config.yaml
d_model: 384
vocab_size: 24660
positions: "learned"
init: "normal"
schedule: "wsd"
decay_fraction: 0.946
seq_len: 512
MLP neurons of a small language model. Each row is named by its layer, matrix (down: output weights) and neuron, and shows model dimensions 32-159. Each number is 50 + 10 x the weight over its row's rms, rounded and kept within 0 to 99.
Before each neuron's rows, "raises" lists the tokens whose logits its output raises most directly, leaving later layers aside.

raises: "\".", " later.", " there.", "ers.", " University."
L7.down1338:60 46 60 55 51 47 40 33 61 62 57 48 44 58 51 44 38 34 58 44 42 49 55 45 63 37 44 48 28 33 36 45 61 56 47 53 51 39 57 48 56 52 49 48 57 32 85 54 37 45 56 52 39 57 58 60 49 58 52 61 42 47 56 39 56 77 64 48 59 43 29 45 42 44 31 57 69 43 28 41 53 51 26 52 24 62 45 49 63 53 53 56 44 61 49 67 43 55 56 41 63 49 25 39 57 45 39 47 76 66 55 43 57 60 55 61 49 45 42 51 47 47 42 56 52 51 58 65

raises: "ers", "er,", "er.", "er:", "er's"
L8.down753:49 63 43 33 29 45 49 32 56 57 36 54 29 32 43 48 36 69 52 33 69 34 60 54 51 42 52 35 39 57 53 43 44 63 49 41 55 40 70 32 51 50 54 56 35 70 56 57 58 42 59 61 32 47 50 39 71 47 43 54 53 46 56 39 42 76 60 64 47 55 44 60 48 54 67 57 60 53 53 35 48 33 54 55 53 57 47 46 45 41 26 53 63 62 59 51 51 67 38 59 40 34 53 43 59 49 52 41 46 32 70 46 62 45 53 46 54 48 44 35 43 55 50 61 39 46 40 44

raises: " were", " are", " have", "'re", " include"
L8.down615:59 36 52 54 42 37 52 60 53 58 45 37 65 34 34 57 57 31 46 60 40 58 58 44 51 65 52 53 51 54 35 47 43 56 49 64 47 44 55 49 38 38 55 65 62 43 40 48 60 40 61 49 38 46 43 43 53 55 64 65 48 60 44 47 49 51 45 52 49 55 61 57 48 39 45 45 29 49 54 37 49 57 53 71 40 40 48 40 27 64 32 36 56 36 61 51 35 49 50 57 62 57 58 34 54 60 55 48 39 61 57 46 61 50 41 61 43 57 54 43 57 42 67 43 36 62 57 50

raises: " year.", " time.", " year", " year,", " Year"
L8.down363:55 60 49 54 46 43 48 50 41 63 54 54 73 57 44 60 47 36 59 71 39 56 64 51 49 55 62 57 54 50 47 40 51 52 50 55 50 53 38 48 40 45 57 53 51 55 63 32 56 63 48 71 54 56 45 72 27 36 48 59 28 53 69 49 49 42 62 44 68 65 57 57 64 39 51 30 33 57 41 44 53 30 49 42 70 35 57 53 35 50 68 83 42 54 51 54 58 38 57 56 53 61 49 61 44 37 51 58 49 51 67 42 42 61 61 49 63 48 44 43 61 58 51 38 63 52 53 43

raises: "er.", "car", "er,", "er:", "con"
L7.down822:55 48 62 58 42 45 65 55 44 60 68 77 37 44 41 62 48 53 50 65 53 50 57 44 50 54 50 60 53 52 49 48 53 53 60 45 39 54 48 28 43 56 48 45 50 52 56 42 53 16 55 40 57 48 60 48 48 48 47 45 66 50 41 40 35 43 49 50 53 43 43 48 54 49 43 41 25 36 60 69 48 44 58 38 34 46 33 67 49 55 30 50 44 47 58 42 44 46 45 64 41 29 64 49 32 60 44 67 63 63 44 48 45 44 39 58 41 49 33 43 45 58 50 72 42 46 21 49

raises: "ies:", "ical", "ities", "eries", "ians"
L8.down880:65 42 56 46 45 49 39 46 62 53 27 61 61 49 57 53 44 49 53 37 59 49 57 41 41 62 57 57 55 38 57 37 46 52 60 54 33 52 40 74 50 58 58 51 58 48 30 57 48 51 48 60 59 49 46 41 63 53 49 48 50 68 58 45 54 28 44 45 50 62 48 53 59 34 29 42 36 65 36 38 65 53 57 59 38 55 53 44 45 56 53 61 50 60 48 49 34 46 37 61 67 68 51 48 50 58 47 47 40 50 34 65 62 58 47 51 47 68 59 61 50 45 35 50 53 38 45 54

raises: "hip", "ness", "ty", " attention", " topics"
L7.down929:48 47 61 50 43 49 39 56 46 61 40 51 43 45 34 42 54 46 76 55 45 54 59 55 60 61 57 58 36 56 44 59 67 43 59 68 57 52 48 58 68 57 53 66 56 53 52 48 41 50 56 60 51 83 36 52 45 32 59 35 43 43 61 27 66 51 37 40 51 38 28 45 69 60 38 44 69 63 52 54 40 37 50 55 50 72 46 47 43 47 43 54 62 58 48 54 51 63 58 51 43 50 62 64 42 40 46 56 52 65 50 44 46 49 43 27 57 41 53 48 50 40 55 62 63 53 48 36

raises: " toward", " into", " throughout", " during", " beyond"
L8.down1289:47 43 55 58 41 33 73 48 41 53 47 26 52 72 59 53 60 50 59 56 67 37 52 38 55 48 51 63 64 41 55 44 55 67 58 39 59 40 46 41 59 69 44 55 29 54 51 51 48 57 51 67 41 64 46 71 42 59 50 41 46 50 68 51 51 47 69 48 58 43 45 63 49 11 73 35 56 47 38 42 70 48 37 55 47 44 51 54 39 45 52 58 54 60 59 62 44 40 56 53 50 56 52 42 33 48 54 50 51 66 55 56 66 71 48 65 41 58 54 52 43 38 46 34 47 66 37 47

raises: " 12.", "ons.", "/km^{2}", " 11.", "in."
L7.down1349:65 43 70 52 40 49 37 50 66 53 64 44 37 74 60 57 46 39 49 48 36 43 45 34 53 40 24 46 44 44 32 56 75 55 50 55 55 33 49 56 64 49 47 56 54 37 75 51 42 43 56 47 40 31 60 56 54 67 35 68 42 46 48 37 59 60 61 53 56 39 31 41 56 49 38 58 65 54 30 54 53 65 37 52 34 54 51 54 60 51 50 62 34 58 50 61 56 43 66 38 66 52 30 56 45 45 47 43 60 58 49 42 47 61 38 50 62 43 52 36 59 38 34 45 27 53 64 62